From a checkpoint of a small transformer trained on Wikipedia: rotary positions, 9498 steps.
MLP neurons of a small language model. Each row is named by its layer, matrix (gate and up: input weights) and neuron, and shows model dimensions 186-281. Each number is 128 + 24 x the weight over its row's rms, rounded and kept within 0 to 255. Numbers have three digits each. A neuron's up and down rows have the sign that makes its largest values positive.
A block is one neuron, or neurons of one layer that tend to fire together. Before each block is what it responds to, as a language model described it from the Wikipedia text at the highest values.

Description: Creative work nouns. Nouns naming a creative work or medium, mostly after "the/a/first", such as album, song, single, film, poem, composition, and "violin" in "first violin".
L4.gate75:115127124124084124148147129100134117130127088111132110094118088116121154108136127145108148168090088119127116126121138131148112121147090140108093113147106113108122143118108173153124126104134107127122119146165152176092156140110138133158138123094140089137150126143110198153149150141120165156
L4.up75:114124154150134124161086102108164140078116115146129130144128148124145118157116076049105139122087126128137159130157126132159103116130149128128168112178157161098175092177103149166165132147161123147153120099129098128133109099131064149151100114132112160151149108151111122157092094143157115138
L4.gate219:121108120123131165152134136184146130090129133178113114153119088169102111108154071101174119156117105135073118085121107156118156123139127090082176134131129104115139143146085112182137143134142144081138088143077091161106146133116072142088097144096113137109097114137143159114111167152112135142
L4.up219:148159123138170111098079153122139117117136143158144102131122140162077124124150128140072161138102159136129044141125119122145141145146165117181138149066144126116137144103139085113153099135123103120136143133169180096115102117056128124135100132056169167137143113145204106111113089168106101111
L4.gate362:106145192151171111132160124080149119124175140162139168114131142167128092123126127138142100124150133137115090137146121100095114109156109152114120139138120156144150123123085143171114108124121109126128085153115140158104146118136149150105155125150116114164097135107156086146119159102122092109
L4.up362:131097143133118119098112159097140161111151096169138129120142132148137168091096117117122132139130061153121109095088121129167159129145084128146130148127155132100130129139166116139142152126137118168124100157131106132078147122146127110122067128106121104174139127136165087160148160172152109118
L4.gate470:103151152157117138126140161078144078079128131139111088131129138133135117108127136115152107116084146123085066144135097074142151120133088126171141136119144063119116162152137122137116115134121111168102093090168156119101149139150124172115143138156086132113148181133092092135109157186173148139
L4.up470:102146156128143164148149135180156164116121153138115096119101152134198183121119150109117111110134160162109055142175141127108143154138081083122144159086140093133156099166110157104143147163131124136114145160153088138118138163085074116090106139133129161131057115122131113142108103122178146120
L4.gate849:096122178133126137149144156160120128068148118142190164125101136137100129094143183106126144137089159144112123111129114105126079118123171117160109125120109130120132152154167115144120121114113137164110129154134122159133101135113106128151117147144154146098121063155092092128099094112164076136
L4.up849:125118119136114150129172141123142133146118125130153161154111136117171133094138126124063129162128087151142121136115100122106102121135138100148140160137151143117114146168104126137173088124182137161137157142136130116128107104102144167125128124140132097108082128113097133169165137090165114120
L4.gate911:136144137118159138129147164144146131155156107148128114111163108158138175101165123098145110131077136126155102099078106150092143162109154139117131078150101102184114140185136119158134159162132135119123122141166145166129121094106138165121145092156124154138110113145158151157095164149123109080
L4.up911:122091110137133143077136140107106116110136129138125112146110081132131109143094153139106116114121130126090144149140099111124169096135111140097117149096206103122072103100149090178103136096163123150158146143135123146123123137129089134148153152115128138104139142124106098140142113153126150126
L4.gate1156:175126165159112141108093132126129117099125120150145116204128123096160148106119134135100150162055137102101132122134133146120142139094149085180150115125092099125186131094163121139159126089122129118172172143137133130127099150112126144112110167095142103168134151099149137154112107148154112152
L4.up1156:141112157171159141082129132117108136096158141139136130146159120129117114109130117179131138158113160094143123117124129156142151131150140114159129109097095146121118076105125112143165115129149120130128092122111184113116129153118133086078117151111170129125136107101055138125072121162136109145
L4.gate1211:128128128100080104124128140139128126133140164154143129140151129111141141135143173144119105120134160162090092113154132096134113115162127087102136106149100127134096114080107159104117166128097100135147112165174111122111160118105110105102109129108103135110143107138122116115160145158132135111
L4.up1211:100128174087158169104078147118161129143129128125109130101081078132099117112080131149136111123128123129144117119118133151090165103120113111146079142162144119120112140163136129142162111108143103100119119135116087158130134136178129126138127143149193106163137122104159116152104157092092142116

Description: Subject pronouns in clauses. Subject pronouns (he, it, they, we) opening a new clause after a comma, that, where or when, before a verb like was or had; also mid-word fragments in names.
L3.gate294:115108107204151160137108103120138129157121093108107152151148088103145134148134138138096171143144117110149140105104102151149121106142127128094115094145127121096153108084145110168106099121116173154104079077098121150163143139134109133106154131185168125109120128138110137126155118107128150149
L3.up294:097097128160114180163087126077120159122124128095099150117126175107140077138129090126080107144135109131092176121085139146127085135144184150102097133143144127114136128142100129129157122108113128142145082107152131125144144091119131106113099103137085103148127162174130156167091095116159166129
L3.gate554:110085126128146159162131147125106137153152170139122132121077109128088139130138066119109124107116099136136122128116126143125154100164107130133135112133152138127130127121139131170115130132112113134125111101140154078110135093152143101151052098104113109138115088104154141128112167149127120144
L3.up554:115093159136110109173113107084097140174085141122125122131139122062112112133127133130116179103129152112085121132113174134085149095133096153130127131134153153119095096102188127150141107162140132119165135110101172079172143106112156090144118124072109138151131098158171131108108154150108088123

Description: Apostrophe in possessives. The apostrophe token after a noun or name, mostly marking possessive 's (band's, film's, Napoleon's), also contractions like they're and I'll.
L3.gate604:147080162144126105145132139106120129139114133149142091119111160189142162156121137113091109164104169183094143133122121100116087105135152108108087149166176140140120132145165141150111148120129152144112095124108123171132125133102130123126122128162148141115137101142141122109108118121099156136
L3.up604:117086129108133129148101138149124135096100127106120092096098141135118119117120142109111148132163184139132137136103114079171117150123128112135109140153168134166153125122137180071070112128165164120101116140102145125097136145112098127115113167096118099121130154136141140109115115108141130142
L3.gate1229:114102148110150143160115172162120158147166155158126155145093096110103135097116150093120137089124111135121140130128132109174095103118144156112142140106134126069140136137170164134145129143122177138135122137116148142146143109100121124181133157157113134121146088128148094123137126148132187123
L3.up1229:176123118100136099145138127134109159132114145136105105120138158119126126147161152136152180153112089080140127113145144132086161172154121104158108122126091089169124116172137108172111115161112116111167121157118087147089150143108103104100176125126118152164154146138098131115108168141137092097

Description: Work-type nouns. Nouns naming a kind of work or event, often completed mid-word, such as manga, poem, book, film, Reception heading, election, documentary.
L2.gate98:158131150079145183116116140148159156118141145149157117129112113158123112107100160157179154147109113093126146138091140163126122131079200133158151131119126118128121100112129109124193143100155116137103145133178145132161173150124159162141109153155149158140148114107112118126167094132153116112
L2.up98:180133132126132142099101155157127190126125128103129145159075141138131088119087142121125159116103132103150098113115138124166137123104120137120092154143137126116123105080123147145158154114124146156142109177137171156095124132116132140097110192132182159123124102063136135148156096114108106074
L2.gate454:088156138082139103164111148140166134126083104169184147100077123173110084169137141091128123156137150141182128122145119140148115150124129128154155150153098096126129122123140137129174152124160135156144112132130197186116161144148168099150114135130170083152142137126125102149173131109189121107
L2.up454:093099183133140119156120105169130134101151112137156148118100120164091118158091126085156142116100108117130033134112155109140085102093106095143143124142120106115093137084097105140181115123181105166153118099117120144129128133125120101147142128091121136124113173155087138118122115115144125169
L2.gate900:157095130153152115096098145146118083145133119103122170133074133123137134063147107131140074131131100128045128095116131099128096170108147124160114129129136127103163162162138122111143116172123119140105131178116101122171135106118105091072056138095159118105133164155117118089140092125112149172
L2.up900:155119162158172130125137151130124101130112128126133121098081176104142138108131144111114074115112073132089123191108170110148136112124117126129134121120103110129123157124095114167177152121141144130118095122146116099133126131190128142094164161146122163107103108177165149116152114142120106102
L2.gate1331:164129127135142081126157147140183091102152144133147137127146147102120102157089148112104148090103133136109174135140063116138163121090117135145090091134162115120120119116146136124164137135161112136141102132090123135110133129112168114144125103157104127135106149091157129118176110106169128113
L2.up1331:125118129101103100112117158128094141118121100114145119169107145084123143135115149148114171165093146154099090155191130153120127164100107107136101105124148105091100144141137118140141171151126122120118131177132159133086147116132161116139137097129115133075103124131127107122086112114141156103

Description: Clause-opening subject pronouns. Subject words opening a new clause, usually after a comma, that or as: he, it, they, relative that/who; also word-initial he- pieces (helmet, hearing).
L4.gate47:106086165122130125155123131128099130113119142144164110143121104148122171122107121123166172118204127152130109125149144136123075147132128127116088138170164136122151088116116132143066151181136173118115114135155093154149093156123105157131123114134155151158147177125113150133152150109108133075
L4.up47:129119154119123132096105143112110107132146119112104156160133126110127107116151162142060131127160169145122136113156116127123112111138116136126116107119145136112157105143116151147097163139138109101124123112092147116189115149084074092136100110134133069097123098132155115102146088125165120101
L4.gate56:158151130140108143146157156125128137114140107144114137107081132122123133185142116123165113141137141108124135093100187125177171163092113129136142160121108137105117113110114067121153137117106140123161148087126132160116139123142139108147142153161173115110156118070138114117157138143094123141
L4.up56:122162117126112096158156140155137129086107102091111167124085135159137110112131107155135084151098094154109134164100101131157137144104114123133103130076145152117110103153160092128149145132138095064120171146137134135109097170134133122154132132167131150150126087099091136112159141130159142109
L4.gate74:171096107145121138081155128122144120105113107130153122123122115143179157155082123114116109148144133131107087114168133138160161167140161133137145120142137127144180172107079135138123109134141149108175091148095157094170147107112145131148095145088153172132116113131120095117105176132107142111
L4.up74:124109138180122149180147076132095113158137086129112160104181163157177122122121111146114140152135153123139121130146149159066128129175135092104113125132127151134135057128140107100142119109155125094082136107135131157124124095127116108101116105134136103086134166133071120142122149107146140127
L4.gate140:112166079160148130168117123124098114176135101156149123127108114170147135157127126112160163144141123137168151164133113122127154134168122132142126136149141148124145151080137144119109146125152113186116145170110150127127148099137143140163081122108094102106110114130101138111172125135116116104
L4.up140:119110114110116096075138128150074076131133129168133156114147143144149126094110144103103154148128119137126080109097124076139167145096121094118136110148135161109124134146129158167106136128128156117098175148136104148097119171141149155189139086141130137141119144097105119131136150088116172119
L4.gate193:138105113175117131101194099109128121129109092146140121136142107154136159106095093119120166099155118135137103113107099152144124126120146136164110152176123122106158139160123153071110105132122138094160131131121101132124070111144124129135147132100110126136133121155149139072137137145107130108
L4.up193:102120111136144112174146090088113098102171105112124134134133132127099129112140147148122160148119105141086140112158170164108127072154143164128133134111082125121137140075141122161113146139136106097112129139167112138173122072100140121097143150082163158144147104150119131115125113136110090152
L4.gate287:095109143134153128129100113168126159128147107158137165129129119146135077137141156115115149109087098132149145123123146149134166149138116142175124109110108097130159094098134137145109150136155121077150136126121092125156109168132132126106117133171145109089106093167172142184138151122162131123
L4.up287:117101134131087106123137093186120150127100117115069100106116120154112141124100123143140121109106135148109090112099132103139184079150139143166101120143165147114160074117098177112153143114121084133105138111127120095150115163091119152129090163119083171165106098128111153124185159122173123109
L4.gate351:152157152143110108114098127103172143154108112133140138124160106143108146090109102151122183177148079119101124122133116159095120144154147167099143154165139095107112119121162125121153081122077140170109148144102112158181142164113112112133129179136145121107122169117122114082180153169135152139
L4.up351:102103089159114159119094153123138146159071154151057165157090110134133103138087127144124141096140159130124132133149089085126136162107118095156105128134131162119148120109156137114163124093162139113134129099142137167081078058127152132139166090103164085163138151073171139163124121157063090099
L4.gate804:116123166142086125110156165114090120135154169161061141155114112143122139125119140115165155125156099124124141137090103113103138092112166103099128131134099105095122051126141151128107146101113160101108148149123150137117091086120122132143171128146106102116142133087165140106126111108096121116
L4.up804:160118184099103153119122153134148138137142145123076088125107137147160174169159162159187144185125122124149147079116090130132122122125145158126100095106109138142128114146118150111138123099085137102156107172117105137105115125148113155130156141127116156130112101159110121126114095128140120112